Part of a small language model's weights.
Architecture: LayerNorm before each block, learned positions, biases, tied embeddings, normalized queries and keys.
MLP neurons of a small language model. Each row is named by its layer, matrix (down: output weights) and neuron, and shows model dimensions 112-239. Each number is 128 + 32 x the weight over its row's rms, rounded and kept within 0 to 255. Numbers have three digits each.
After each neuron's rows, "fires before" lists the tokens most often just after its 100 highest values on Wikipedia text that the model never trained on.

L13.down727:073139126083117079130095121157117143181131140168119090140054177152098133172157132141137133106178114128132209122135137165112202136109101127160165132094166144088158100169162169125167150113140125146120128075099095133139058094146194117095130141068106159170164096105116063079150156092172118171118119109145113147125116118133091082091168195163105105051135141095138100138123081141132111125128
fires before: "1", "2", "3", "8", "ath"

L13.down335:146120161111115132160127163110115150146142105168167154045115168156177073111099120162152143093114070091143112116101152116144158068108160135159092136141143086162137178169170160157186088131065162164132153147081107134125153116089138131097161179044149109176101128146127070086108096000111139134102116109145151095096106151144126165133110196111127133162204137145176175157103115173156146096091
fires before: "0", "2", "ad", "a", "1"

L12.down580:117108137164146117169080133131151072184182102102112167084175121112150147081081110160127122093136111120170119167176140134111147144155124121160134139117138110114072143155152153114143122177090159148145140117176148112087101137115114116130149121127143098187119115153070146131156138113136152068160223119102129122099117108152179211127127093148202110148176113136137201150091090133093140124115
fires before: "0", "2", "1"

L13.down517:085124150166108101126095165176184151096156158129182070136082142117184133130163131118139186116111102083095101128146146120071136088131118130159119127150156100067156128118054094137160114098055108186070109145151132120116125073131121148148136170132142139148120110157175104110079092104118165136115146152149188147145064119082153225157143151156131172064077107135140122194110166136151105175128
fires before: "1", "0", "2", "9", "3", "8"

L6.down483:144115117162117178177070134107156078161120166120152164096187162109084106200190140150170098112099123008162136191140135134162082123116132129154159106095150180088088097147157169138107125122099142086138117158162132139128088123099111149119138119079101135105158176080172155111142150120161112171202100144077091147099164161117098223060115064148164113179068073156141102092138071153149146112148
fires before: "ent", "ed", "ing", " of", "ation", "ow"

L6.down432:097137108081139044136097084096090153118159167180159120093177094145157106190106145141123138103154132140098119114068127176096143129126074118156166136099134160132167133125164073127196172206126118058102113122075126106117130111162177152091183162057118134120130131146141121093146122117113116072201084118129153163135099095191111123111219114129158137142120145085116151151126094087157150114134
fires before: "ing", "ed", "er", "ement", "on", "ers"

L13.down867:083150165095078154109146124135100140132143156179139134140154150090137141137108102162084090097134108155076161113145135082096093150067134123109088076106140063197126087161116132131209115129166138079129153121140105073115109145085088176119079141109092089148142061119144112174120109112089161166114189181135118141137102114132120131123093139104148112122150109160180051132175137123091139149148
fires before: "ing", "s", "es"

L10.down239:157114110117093075154128141162153133157140116173124085134087162158121131118139107102148081116157154101089101171075199138149107140093044114158141162084132133068092099100161061126153111103134163060096101132125149085136148119101102121078167141145137141147186104141122076056152166140072172122079055098156146116086096185111127165053117133085151064123108174081147113133155163070115094101134
fires before: "ing", "ent", "ents", "ed", "or", "en"

L5.down291:142171178119157095148133095106111137119122111146129118115147171115135120196167179118119146120106138142146140140066139143094141118170128113211113134185115152096123072121089108082137134164086133086174087172116127116187159141175165152105104117084108159098146109122182108054129143095131129137167148149172079131110141157167133185220138112172133152087071085123109101119095103093147125119078
fires before: "ed", "ing", "s", " the", " that"

L12.down413:112139162129146162131172153147092112110157166209158122144158180160119146125108086174153144095095125095175129173135118091071070173073114149130126106138092073102153127195127112119159154155151108118174154112160122092123087141153073147139079102156122098114082152102117130112117070104087159146120176107041142145104074141128148096160206091078139138156148190126159099144102061162099121130126
fires before: "ing", "iving", "0"

L5.down211:121140123126151175171078106099147152146154131115134163120195106109136133134136182116069154123033169151122204128162142136115142097157143224208135173210071139100155099123129134075133126115155121107128107129127110127160183133150117123115097125115141165159098125122135096119159111118122145138156099091142086148077132098148146131149084130116171117085073112101154161111104111157150117066100
fires before: " in", " the", " to", " as", " on", " by"

L8.down312:121159096083101129138136177143133123115161110097142138128120134181110200074123138154141100095153103109118091147123114170134127131132183139169121049146197123146122105226121154100178094156110109102144114067110175139157182133175156150127183152102131130127068187129114130202132080112109136098142103108091121116094119101168152124084119129115138171117130177149105124125098051158113108137073
fires before: "s", "ing", "ed", "ric", " of"

L13.down104:179160064142111121172179118069130166096107159106131135105179123139065185153147169127110056109094129185093137205119121133151139075148094122115174131124144082111145102115149151137144172131178168150128079090145113127103077082110138108138137100152167085075104145116178109129116091111143181164137144122078108165126098133109096166113138163100139072149111143201121104151115114149112155108107
fires before: "ing", "ed", "ous", "ular", "ated"

L13.down855:085111123124089204142175088110098102115175159210075082088222084110094060137149144176100145074095114168154127096073090113177143087094116122103105129121122183099109148165100137152174154154129114154086130120080157178121107133175137111125155060134141110133127174130121108104074120092098146139125168134105111136114107093122166145156129122125075153108109155079070103166141062167153169084094
fires before: "0"

L6.down308:086147166105164094143090142129178101089154134131135137107134119180160095152178151072143132128118094130085132130085172112172134189088133101083143107077190146167101074161125111151153093140169143066134076051119179166150089112129111120076107148056171165136179144204147129122197114139142100089109168074127162119137090178159112080162128066138175131136126118066133121137165094081105128122104
fires before: "ation", "ed", "ing", "er", "ment", "ine"

L9.down814:135144133121137115163171099154119110098170113149093137159158161077104137090153076065189147118148177090118148136141116084171163074097128085126130136103111176119140106138118106117138080126131155093154117123101168084143200095144145078114143150140159178126121093085110142095131080180140173095068134134162153105117125077143156115133167188104082111155111155134073148189135121104080145171150
fires before: "ance", "ing", "ant", "ed", "rib", "s"

L4.down807:144135117071174070170159121162187163151166107147134133136124034124151119173125115152135129155143110165102090055027134097100098178127153125088145104161113124134074057163182097122144106164129177065083118153080124118155189094104142157111103149116131164155143131121103080123098155119140154113097155133186108140174146126218148132097139135147166160128131086094144125135143078096135128118134
fires before: "ing", "ent", "ed", "ite", "s"